python train.py --d_mlp=1216 --vocab_size=5665 --positions="rope" --bias="none" --init_std_o=0.0 --init_std_down=0.0 --lr_head=0.00447 --schedule="cos" --seq_len=1024 --doc_mask=true --steps=13508
MLP neurons of a small language model. Each row is named by its layer, matrix (gate and up: input weights) and neuron, and shows model dimensions 298-447. Each number is 128 + 32 x the weight over its row's rms, rounded and kept within 0 to 255. Numbers have three digits each. A neuron's up and down rows have the sign that makes its largest values positive.
A block is one neuron, or neurons of one layer that tend to fire together. After each block is what it responds to, as a language model described it from the Wikipedia text at the highest values.

L11.gate73:134120166109178162108097152146144108136135109159086090140054146169136216151168120098102140151104114177171145139140106124156135160070116133126089066187135104071112127192127171085155100160126142147104180075083106159146158090104049118190093135095136167104101102129183114124159163162113072157146136102089143136129147139184108114120121145057096145109154074189145195116125174134122160050138153150127079100117110067086131132163154106094098118110113110087124
L11.up73:156101162149146159109148141188114084044127115095094101171093112130169107204138161088179102111127136157126073175121077111118134157110163085153150106141122110178162146139175151140156121099124176151091163137125140138071161135106082138112127106147180123189076102104099116132124110082136155124155117168059107134171084136121092167164125137141185127150134078106145124106139095159087130118113116113147133094170161129106200123191150076117196046131120130103150
L11.gate213:133169095128134098142170090072139093166100186117182177104159171100097106138097114169123171105166121100150146152132218162130162118115165104140144160117132160117126140176141123127105154158082128151127081054134169131159098144149121172085126146120112134162196134115141141141114112121135105113101118135105124154136142164097150125125157109122113199129140065175114170117092109142161104078092209136106111151139085128137148102089110104113172163114142147083147
L11.up213:185095108158165187110095112209124079090159173147122153119032078164150087136164164191125136172177151153141142123146105144100149142126137114153122098134105130127067156113117183189145100169157172136177180132065084126181131200152160101125138149063123047111121172029109120147105102125164139112179115132149170124125124140122114146166153180090115140145088195151192180121066118151158122090110113134117167133137078076136082199157122073166070126132091146199140
L11.gate245:168101113084158127116113120146137210131155097094155131111130140164146146158136108139079108144118103132102098123175140099152117133172158153102113109114147170113123138133116113147167140149170102083161073134133124090127118091147083035146181030132128196121122144133108154177129112109079114100107098152131095161125160124080183148100144127158165060143142085068141138147226166116151164120125126141116140143087111105172128112130108175093141077111075119144173
L11.up245:154141114119154146112112134092153094077140071121113173147150166150132125108209128141119094161136100118158102131106142156139096150158142137128118078131086111142137175113176134108135113183093128102132083163144128185150155104098092079137053170138086150129070056182106194121126100112096122151124180138165069143085130138125133119094086126109137079133137079144139101118081138159124147173120087126154183167177096136104104148106104160157090159144111159088172
L11.gate257:111101157029098096139093078130150117177087110074118175115115112068075099105123166138162117056130096112074121089094155088150113138125063147179155074145162093117105149106091121098179108147163132137100084086119146150179164144098131122098197106107112142128130129111085181122097151109131210117155108152166096145060132159144177114101102114147144094102099102118194108136126140164103128121126094113168083111140139133095174092167108095188116080112137083191129
L11.up257:087176137106105189099088078092076156103198099097159049108137150123154117109177153166173107133132149103137111121111149215163131147163133126113070112154116097095145158091120179116114185115164090108050132144083171089137150125128109111153112153167070194215103068149114143130138131130109155126052125157143119058124143144134088147159061090096128111115072064182144118138220084109115152132100175146121125089174106103113095126144145089119163103131155116155134
L11.gate323:128098108173166102121106082101055137131175078103106157111133114124158145112178086146085129120121121117067147126109153120102141134125118082195163058136137110134119124117114119172145114096124128150122098127111110116124105090118161207134155129120166125100100157102109121156160232127103105125163164120120123134091103106180089172056088163137102123115150113119147152140155161144093125136124132132141128140148091066143159175146077184100154104197092101131053
L11.up323:150144166146124142107087172146107097092160128110125148133143114087155096111101121067150080124145129107134148175168145091127136127129107121106148168152123112131081150081138178117143120177170152153140187107091128157087153126201163101111103148121066166152170109050148081117128134072141178173138069099068088138140112150183083165128088112142107158078113159152132111178175105128068200128125065126096154110119085116127148107120138110099086165191071083139138
L11.gate428:103126143085102156121059139152096115144087078148169146161108119101111124082114198160160163145117122120142119107133132143079159126123113056088151138176181118058096125089104115148098145131131093124053162120148041108111134079135114116121170136087101112131145170153050137150095136099128140101067169100173172154111110165110126134122170170128127133173136108107066168085120132067108160096038143149044135124104119140106102108156072151124155120210089091105145
L11.up428:147142152165135109148125128158174174089132113125133143075162192147121152164116121076105119204163133169122141127165099170107103165064163049111133165114140128170174085124154138142132095138098154158109134170127158161122143124180129145126147185160107142102165143147172111146125182143096153121132122111118098126120144092111104179129065116147143138101145183196104115171154110150142183128125188061160109096188165060180143149122102097185119130101126123165115
L11.gate532:187172076051113118141116131107115184134126105091109074180141134147160148110115146118123057145187147147139126158166076188132168161149171122169134055175193112110092138150145125151153133092103100156088122067103125116133074100210070113151121108133114056147175151096115148162175109129124141130121114129140157076144117169111097121132149154157138123095122146189106163128163129170171143113131090085113094090127161108104139103162146147184164085119177119181083
L11.up532:097123152103160135091096113114135120124097117091149165090127052142142137099126138092130140093000113075165105121092119141026135166141108063098135060133126117124139107114120097113105127095099108150098144185167124103201105133150128094112069128171133148133110145139109161117145089176093101134121180087205119167135116130140109114074130126138115138109141154161106131137144122145135094163138086126125083133100144078061117097133124192134175111105102082099173
L11.gate608:081090149164082150085150134169143119117122155142103182156157101146161108143116131157113128179150073141118094099150176101196091093129125155116171104121128183106156129136103122067142116166162124159090130138101055166106133112107072206093071129162119125157107075124090119184099117185079124130141148124144130110168116134145097129162144167164165062145179099118130132149148103163193128182109143170152133164120081097122171075138142164111122132148154129149115
L11.up608:079150191127083130127080151145169165101103053145113173123115104111124145163159111144164098150092121097120109106155096112112141114197148142131146129164096097180079125127164112130084117109120079108148190047165149136187145145101141134180070129106087115100113115126140124094087127110092109124158119128172089171165130206184117144157085140093152116110175133125101128126135103150130147118087216107093101100122121139181155111148120117054141097102094101194098
L11.gate633:168104119113070080142121131116151135107130111122110132175084148189159100148097148160129127113118041136144052114128137092124091160171113156128137172159106128105097143056115123115110097189136082169057109089136172116139084155122102129111153155180128118164129134099151129137086158122137115118119131111112137155119141115113085101123123062132210166149125062130152143146094131213129101071152125193082087132146187137054099157186154150154111121078145082161130
L11.up633:119114145109106115102158119103101106153081112133093089135106150147176086170065067135159112093091124127129067098135103125081135149186125136109131111089130106091145105100118133110153089175180103129117173083114093152217100123170137138108170120120087130171094135129141151134122093075169144107159142148124134137143071107078127160119210119170192094160115112158088128102120082170147131140194062129098130200121129119132135127078149190145123173136109121118166
L11.gate697:169134103100149060165117101164112133088146173148202080132130145147158133145106098128139120091139101093165151092137126168124093180175148187139196138143134157135135154111125104114150149105086107153108091148184131123142101127182153124192148158112141106124082179140066124140168101074048161127144164180139086153118148165164160180167184148175140105142147111074151080183155183091159183162145128111152114135104203078161143123168100129152175096144101187100165
L11.up697:167120172128111104197039215151126095115199161075157141152165124093115138172135159135146092158073090187102201193152090049113150127160165151145154092139061138089124109156201113149094061163149135162127131086128125175133119152178101113149144098067177161177112182104154100108200103170164150140163078101075151177153141191118115099146136123097160106109104149124138102132179127114132081130094131092111146090140144083062123111152136106152197132172098136106092
L11.gate924:094135088101110106097082120086154077174119157098167169152124122179102072100169137120115126158120062111091119121089179123179112187145112106160152177116175177164098129099140115077159088123157157117192198115107092124112166127123132127114159117139136198127154115157150110134156138080063144089152137110152173161089137202172151123141126163097114134073108091091225063092203198095136117079164136137112157099105165183115158066132113204130051103148099082161136
L11.up924:121098101100134077143103156124133141083156138038117151182136108159081129136179096118119089129141094115105056123066082122145130111210098136151107115112133118065136150136106206070164075148090167094169132083088130099205108105129131052148125136162153113105149148184186093120185149099084137115127160134126117102135198140098108111091164121174116132060193075136123091134140162166078107142154162112195135096113162151111098144067138094117102107165185116104146
L11.gate932:098178123087125099170156133140126096147166151126136143093147090138100120132111098158122108113102104091118150124086129165186121185157113130181149169153123152142112098174185110166128126186121155196181110117091163162151129058091095112124097111125105170130116175179104133143115131088055102143172143103168127106156144141127101144159135109132106114134139128160216156154130129098126104198136091168134141166067157145103151124161111120145083150177126089117152
L11.up932:116118131170146108185138167116152134110127151187126173128093159138099126129160117078128153152117129105120093138099079111171148165098142101177115095145101130101076188102145178137152148117102135134186086134092126143104149126113095118155130115114106135053101105084147201140097139094128089119118105162116074090086129135108042163144094162143062141124130163140140111110145124091200058149193102187143189138125188177089113121163191243127156106157165136092160
L11.gate1006:117192129126152172117122128177134153133139129103149113092116133155159136136163145107147099133128097131143144089129133105140153134102140094106070181077096089136118159127123169079108166125122119120123154084122099071178116091142125056132174168098133176058179113096135132154141131143142118100134128125135172143100146169131177109134121109147111120108148088183126134102140099108224117082163162120144129147102136093108113145156113097169100067159176101145140
L11.up1006:100157084160134123071137106079085143171152144076135121114110134144160116099077117052128189148161115195170143176093139144112165154095055107108101109137107166064161108116183156123106152069091135138104177138123121155101115076177134095127095090148046144168131165179150081134129092140175130202168127127164092191178154130104128074125095176119071098132130134154124155123152131173107177091140154110126174142083116090160184125165075142112120169177121104161180
L11.gate1062:120158168103154194088176137076141123163094121097161090151124140219155173157103155091170051093100097169078130135132127185148103118085153172115106085113142160079150104157124156144140170153158149084158148105112118167108134119152126167069044135120143155197125128124139136209145145104108131167156184075085106114120170141121153137125095111174177130087104154095144135114131119133142106092088059128112078145072142119147089110107137149096181100159115169080152
L11.up1062:038097154117090121125173100137087160118167142169121138077117160137112123148146133074138134094143062107180101138148207227145097070175153116138142127151050107158180140166076124130159197143113162071122125093098162077146119111106113085104086090113157151166151134119118151130114087125118115097130151147141140165165094116104141098106123086145100097113095132132117149115147114109155089106233146152171127119104097129088189128083087129123193159082131138111163
L11.gate1092:121062117127184094140118108101138140108153137083118141090116083101114148140153130142105101197118066157108091135086128099073142078103100141161047163135211143125126101142125143167119117120166082119143129133121141151115121168121081091133098152144168158188117123148152218088091091116126110187068060083117135111152128130082135108162118124155142101152161103112114177108169086076102196093109153081092112112154106090135134136153103159202154111161063127164097
L11.up1092:179165116236163146090147130141113112115170073073145163126198136199126105146152159129133124110136099121085124107100128099115168140085105119204118161122132147082106111134123188083164146154093117144119132104106107126140083109118069169102193107120116136160124158100128105145149110117174095113127155104098126073151157149155093129078108050060148148111114134134172128077157133143119127106130177140099170089160135110129154148148192124139119119107132157100136
L11.gate1155:146147102067108130121136095140065065112159101154155128076124134166085116118093173153104165132073102117107149130179120079107081138166074106123138112164125165146128153070114114098056164172131088107091091122144096125092155126149144150116169154113116198096109121119119174083136126121128112045095112081103165132133110125134109102161090132129125098189178092106173169135136158142096121106170152137141063152126120146171100170095132139112138123157094074122084
L11.up1155:139126169043131094131076150120086184099112184149112152129083186102138078123097140073115169115131116160153154140108143188142177159094113145123176192061133139206157106138148196099139117119175116078137147147116082110157115121094097114159118162132096181150161145137161152154132111073159134117138152083105166152081170160087072109136113142156150120138116096167065181098161063167137103148140164140103101107069095085112083060107085111167168153114171107161153
Short opening pieces of longer words split into several tokens, mostly after function words, such as w(ounded), f(ought), app(lied), ext(ended).

L11.gate34:104133142080132135179158144147160196147089189127148178101087153160117134119115137132117080198109096167119097079133119123121112079118096177104126096109137080171124159146077174108151134136104147140164195126100195176132190134095083140131142131150154187116126087132087143088049158090103115159155134098124162114137115138185166152126113085102110119157097157172106091172157172119112120072121168137175133086149154136255103112133174108082137110173189121164128
L11.up34:081136067136154122087152124135088110109135176116099115134155173105097169171141142142162150152119194104134077111140061133101069043164141159109106183139122138083104132172081086171130187051100099139106151114154090115163104127143160082137160109143105127111202140109111144106163136116138133151132204083117105121097123079128104187113175125092137173112047132124131037092124142091144180110112138143078083206104131164118149103092131132064131135140166109156146
L11.gate45:138145171117151124158185149098131124143134097085126200125126129132101141113202204112176105088098082083075110157073149159113117115156128133168172155054173149074129150122139087149085084125109105103174048101120053174152154161126103152088104097165106098130144156139125234157083090118164111121101165190066126152141125073122152092138114099069150162159117137115103125102156088136113134141172160139161156107073069144185131127120167081106141191175087089139166
L11.up45:176147153153054099149149086100065135157081187158080152152129123150083157073187114158086152148083110136170112170102125179095186097186145162157120086136133060158104124217168147130087165151142124117180132133116107125114132132129156074139124130133098133151133158119193110129134168099137124141142155147077116177072119133098176082117131112098116136113096128117139108099089111149146168178081121156143063192180161202179104095108121090098136092142112174103129
L11.gate105:083067124153110147088154170080052137112105148129114127155163085167099104147126085144167138109071104081140077153129105183173150128145149109067136106136132161146132130117113082093104100117087118121118144177116073168107126112113145149141047146103112115106167126175128092072101089070167147134148111110118120144082117154138157104135153100167140097190126090143133171081099183107099141131124139173103126119133174109124135136070183091125119148108185166136180
L11.up105:081123170181108168103148091169181103095102146121112154135133157165114117116111160165154080122138111105090127142173158134128155119100110087128121121167145171117150107136210062139092113070090205142113131113206135145132127123173137124094137105160124163092193103151135159151159118173157104106068124133123133211158136107155120104177130164199090111051146079158164174132122097116146122138099204112157181103099157055149147188063093124109169132139085211183161
L11.gate129:129137078157150112122068097131101136137107100136136119094075110105074165163158146183163125136133124114116174130141088125085105149141092164086194076157103086185085162167109118147111116164136187149172069112127083140103122132131167146133183145156139090095179092059118090135201121089159121179106132079172149100157113160093170107110099154140095124136142114139159117118078116095108093103083105134159154112117111117112114099144129104123157126097149090125118
L11.up129:089156117174130112150103096132144129109151153085122142096202131004137174173136126102134070172100099125098162122149145103118106107120132130092145141140142181117068137165069119118166103084186118103137114179034160190154153119089151162122137142077118138134176081176113150171106115106141186141154106088167130098127122141116127133130137165138140168143106156161113094149142163079141103061085105112102102145132153130083208144103123180127130124105113078175101
L11.gate186:146172082146080114148128104133166163141097138087137127066091098141109104137131164139130121121141100115106110114086091061062108181122115180068131053162120134176135117149155140099127120074146101108079130128120101116148165095138147123167148242141113108110139153101146159135088181140140129093176140167117123087107084101129116179092157140133181127165157099093127098069092103108097170072152148124132103118065076162083114063073066104100127087125069094132110
L11.up186:081191062183102136143140178092191103135100210143098105091101075097088098139209163171119170113108153154085139139115157111127134136149125103125140072159130098148117098158080112152150132122131103180152137101149128127149116121118134156122146177108093146153122154130148130157098126152104160126111128100125085147084149143158156091125206156148127163156102123097123137102169125120200130112130069133096138169217146110165141101138117144152158190108155146147128
L11.gate348:144129109153088167170124084128133179087129158109152119127141125116116121102161136111159168204157053110106133178116164167105110165134170148139100130185128139091169134166139066162140094112105132132133177176082054186110183158176162185127149075120151198125158086095138143157107149157145133156082145165177128152146140102080138095106148156128114092111122096146077090116093211164110130124117155087157150099123119145131142085154145098122115172128152155118207
L11.up348:177103160150123187154151140076096164082151096100190136108080117053128098136142108142152134162115108210097136130108145158114097168205121132072187169131117066130119121102136152152186111165104176131165161129088106124133110140099174121197090143107120140134098182099099181108073125132128127102113120086141102140158107081134082123115151089083145128107107098154126145172107120093154118099152110100075105114124122178182178128101180100081150137157139066139110
L11.gate422:101160183098126198094114156086064120131155171118127096152113094094119161109162135167136110078116128137108155130061182153089105130077102127108095065136124113175177120147151086127144135080130106138192131114145131140126123152178156157155134110128063176153132111176094138190116147102133122130123065182076094141177109159133098143060139138139111084152146102138166134129113074066115174109126117098129074123105132162177114122170154090071133100089127103084160
L11.up422:119150096113142217084153100088108139112167115184173071077121062140119142101123085209106132087139101102144108153111187126069098129159129125129136157119104076144144127158211123160131129088166128149138198168083117150138108092125111216113153095157109178138140036139143177145103171102110153102108176108162146170177159164131173115103096134129111124108135108134136122104171059096094198154099168073145105103094135137137124119123099131114159168098154087158120
L11.gate480:118143115139111134117080158139104146146091160144133087104178144105090125150181164128137100147109124115118101087166109122112119135118051089124079178111112117143082110174186131106155138143089147135115176151113121103206094112193171117137154115135162122095158130110120162117121089133102134144122087191100112140126138112158120138105170122121124100093115178126084085125146143067160162069137196064137106046121089092136091165120130148143120134151125104188075
L11.up480:100123172144110128136145180135117132120109166105148126049121094078060165163110115065116090160123106109184143103164116122121103166161115114111113116189092125115118151121148113151125080099096132129125097163144135168100118078158159095128114126124154171091128069112110165084077100100083091184076129112142138118171160109177160148049158108071121113072135120128093091112092084125114090083098161155101122113096121152151113142136158114117084137097068111121102
L11.gate537:122114148162112125101154191153042143102066130157151108117089157134103115091167060141121188121138191045161167136129159105140116095150124159156095060172188147170132177127089135140127161131091146143105154106144146128080187135120145106129138105137094138126203094131086152113160064119162130156132109153090097149099100167068183162162163141179141100123136127123138158110081057148087089165126108087078158157177090099117118093066179090115138151113059144104154
L11.up537:153104147143130113133123107116097107164159099140172074163124152129142199124138097132102090175164175106191159140125105134125132103128165144164121107111147113092142099067148100136148136158121126172116174134081110112110181125179076127149069106159155118153118096085056088171099113153113089129081145180144177112154114121153129066061111114171166187159130076176189099133089109172110096148156121151153096087151091150116154122106147087162094161078131141162147
L11.gate627:141120116161047100101181065140111152119156144143079116086156124145077149154125133160083119163112112130149161100149141146082159151155163156109119103082121078057110063095150106067104144118128097083132071124161139102097127107102141122130117154174163096119092109161137112090165113145049093103121070100134135105138124145181130148129166120111148107102090126108137105110106089136154222110155092112136152139109118074086180169143168113086077150125080174127201
L11.up627:133097169163104123140179111079100161151186168172074132120070126179106159126163114090131127140123171104194104161091043107107148112153071176112147178117124111125095083108170168141109147046133117134116139160160135106152126108167125152109095147105103080088159136140114162119118160102131102105163122078108130121122090153127125081161091089134151099144152151129114140146146112102147110158130124120161166112084067148129156134169152070111120131148137082113108
L11.gate738:113108122165146132120109127110092126169194101142131154112115101127107173175164140161117117117155090151110142103148156179072120061145162162069088169139111120227120106111150101122115111118139100134129126101059142164105192105120172119132076149156132153102160170096106136167095119120210098153089122086107132077159174177036124132102144170120112142175132098146134096102132065112121107092097079120176093183108081105135150069132174128089121134089143108119106
L11.up738:090119171160144123193118107110107123087105166114064115103118190122091128092102132124137116097162148119148158186070128118117060081117069204156079128157149069129122117153113103095180158091101090163163198149128147162138098145091124137158154078146117167116110122165099114206140106048103066120090152105058113115155175130014114139101124162154092151130141098079136110145083109148155118161092112128127180096080168144120170147101125150058118130103139112126110
L11.gate771:127142085122175169102092110124133144148125081157166125099118155104087105115066108117097161037085105127107125108153150154098144128061119120131091124073111105141147118062109109161135102125068087148108177131045132132170146136190095134127127163130093094128123146190107111127138186107147176168173110127084141121196100079106109126121136118141099081142144107128144060135103154133144111090150118107142100082152170117165105142135182139112197130104147126162123
L11.up771:128160131167120150116145105097089088155130126119134152131153118101150088130142090109124098138154125137149120137218120092119116124094115228058131107151184155126120179164123082134158111126150099121170125202108116164089136098172100131089167113186121160179182087112074121106146111061130152157068152198135143127152193198097126199132166099158168134106160162141147112167135068117155149109173137106144173192125126143051132061116162111100126171106067156116089
L11.gate818:113105157121083099176121114121114070139115132167146191164165110115092183142171093099144126146136169155116120111133120178142157145136106107096091132117115088155085128163158145097064084152184169125123080184127125129143150107147146150119185162142176115135158157158126126120090113076172082086102132146085074127138158127144063129084189180090077125065147144106111148139147127134141102066158069110129155171093105141162109119167171084116157165112123064128184
L11.up818:129108132055108130142136151136128138089109135124132159135108106115116150124101151106114148166054145089200149132149148156130112195131064151101128107102176056098178154167128163123108129124136098123175100105151139076136153188119098139107145131139138107039134069131105133190113113122131138090180111101125210137167097176184138132095066090095143128123117099119133146129111095045151190087145135108141141159131115136176081128126080156142160149121140107121130
L11.gate1105:115112149138084144095143105073142198135146132165135135143107129212078159101142122148107150135113091133127167140115109169108154143166139160083178129131146094169155122145085087146169190092114074133168171138170151194132182168192168137139106162148102170160135105139078138096070175113163109155137135139121107172150095143147141114081190184116129105154150156150170085119098178097121135143130121089175193146188152136123145114102124142082113160136178160172129
L11.up1105:156159167118075144130144118093122118115134155125165148128058128181166110121159145099116161143135096117097177080142129141136133136169132104135162109111179120174130094172099143096142144190113091148153151039139119154048146146166112132114093118142132147128150112150070193115089185095177086064144109190094145140141143137141111130090159178163129068125062119130120057160144159109142118138099135114125135087145109114161117088076148111141094174102111137182152
L11.gate1125:151170121140096144094084110114129146148181134140142117209115104133117127179162072143143133118137134103070163210117071143106162102128107145118193107148132081037165142113093130143112112076084091116109130141135102153106215138184173103134163095059153094134112093144135120053188110139131084143163089095125163145113135153162142148134144143131142134142073130181171112110116120152099112107159156146189150189138127097152113083141116121127191120109174097131145
L11.up1125:127146172097115097158125148152144180093119109159125138177099093124084078128157110131166139087113121112136142152119138133119136144052093181102161130122143104085107108150096106141110156134160134133096112061051098165105147237155164086147132159092160101176162118185113126066172148116186153116151112128157125160135131150116174160077116162108171082145147091161159174131153133141094135128096111133142110135149120164131112105158161105176167177107126131141132
L11.gate1214:127092046140124142179078095124105133146167136137091097103072148145086162168140098173098156130137122150119138141154155200153085119128066172129134057122119101154157120115133153151113166115114100081081116117082137158110138104173119089188143090134156090150094140067148178089148114131088138103139153211144122129128066116137126144013119086112152090147048103147139145076132186123129089072101125179114177116180113127085081187103122117143159089122110094060138
L11.up1214:144126135116163124183139092096167121170144115113145137108125043040175109133128149120112135144203178136131185131156189095188086102176096131099108126102146085143074075131147095156084098136110148129159147158151162116098114120056111142106150116076129086047131157167142143155115125137152130126138119083117128062115099100141166156102141084066138094143091140110164140161153148121143168130144126121181098107179107129167139148155056108164105094136110182180055
Word-piece tokens inside German, Scandinavian and Slavic names and compounds, such as Wochen-s-chrift, Lund-gr-en, Slov-ens-ka and Lü-beck.

L7.gate338:080112087147132169166095092102093149155116083139154113125070104195170159142127155085143142159138144083148122091174172133148101135153131125117146092101147143121124178139104121105122100161130072107101071189165126101112148208131158119096124196141115168121162094096112079150119094120171147123044171097085104131108058074050084163119129141113160133125156118159131119103104153118111108108098110119168109152125154119124131143126210119151112136129131142147123
L7.up338:110152205138094105127087054137149114113036197111088164134159073147105147090162107108148122107139163129073097183175122127108091177143222098102107157134143135166187121099142153111120134097146124134121109109152143115121123178079094152105113055142097132061118140132156151084153140090124104088128053083100082134125153174148140223106078130132114172106140202093126161141127088166124135161111185150121116123114180181141114161132168101116125102114144138159106
L7.gate822:121128134098193163134140161104159103136124101128070119110196164095138118133091160180209122153178180109116164127107152143120085154125157185071161090007147136203195146166126166119154175104140122078045177075126140153078110142124161090136099152128030084110114116092113164180168151141115147126156163144148114116162081078106157204152140147142093079130161140117134120172195111135152069118077165127177127137155182102079080146155130065167121126111099106106179
L7.up822:122175122148104137116111209173113174128106143123122137120095122148152179129156126108146119188140092109122090134126171187158168153175181201220100131110070118163130057140079133136157179132102127164165135168119130136108137109155132118137176197152117114088130127069149114124190103217098150111115103095062099107115119087119102134055145130091135110100084151123067123186123171113150174083073152106147146099110155123111185095119177147150150077146126106144083
L7.gate1040:153075126135091115163118162127094072104119102139125106117152145131123102159155106146127142141069130135112097147124165151080129136151105126124112105159080117112075147161121132136165148123136111140137204099171119102111132114126133149132139126106084131160115149125091159093179165114089101113116139081126086132105105179204103118096163092189159066131222117090099156147133116114139138036189121141109130159120161109151066117131159184157121131105143157144144
L7.up1040:115136117108182164084115179134112121155152198105094151131181107080136149101182131114122057145106114153095130161133144159147107130124145106083153168092115135169110176138142118143069104156153114125157139113131138078100145075140157130110138115108137126093139084101108186140110107057125151184077150096134122136053124134104139101130130126135121140087078154154074112109145160135124118126083061103170114101135139107145101143112068141094098129100191089148123
L7.gate1096:121145107086154122162154116134137149195139077167158147147132197146128051077049151158169142179120167137174116110109109142111156183118187145115152152079122134140111202099137179136192143144143131132113139094080135139120133100098169087164134129110091134112136144096123150126136195150079143090127133050150135119094119116138155127117133149140093104162151116130097162170188148187125123105115121109207139113079026092169141125110064155105085131161195186125046
L7.up1096:110162180109131158204158105119124173138184094215077170101170162129155084152166137121153119158119134165119137158180064131158134132089133219137142123072136113147114123136124095104110139194104155109123123182139076183087104188175180187133126117138082121131159121102075123131100122172155178183129138100133104120071210112121135100145111168127165103190143195142123159099069156091136171116096170139101076140085169083153106177149140166150190109123096120183198
Opening pieces of words split into several tokens, or a bare space before the word, e.g. Cor(onavirus), Def(ining), Off(icers), c-or-(ruption).

L8.gate793:116072104171108145105162191100096096106116138118140178150189151165147156136157132109134154190139125140152191154119097143148148095091102118079081139135138087168154155131150101136140061091134119179188140145049148196132087138130108115162177078140125118128137056112156126105135117114136109162177121128078123135166127128103161139099172068134125092171109123153069071128102149132170147154186107105126118196134102140147175137153132085107121174085126079069100
L8.up793:121084089134091097115144109115146103111089114075064107142120128126145098112140136073169169078111138143075071149146072079099117127142123204167149106149138173148108104168122151169156094118078145118125110087146145155103207161133062135140154113151140174105175122134106129068090135110145123118143190120059081166095130143089090145089086092176145125059100109120142110109123159072083161101090154082166131172120128143126139063081138137158148114160102173118139
Word pieces inside non-English first names, mostly Scandinavian, Greek and Hungarian, in cast lists and tables, e.g. Nil-s, Gust-af, Konstant-in-os; weaker on other mid-word pieces and sentence-initial There.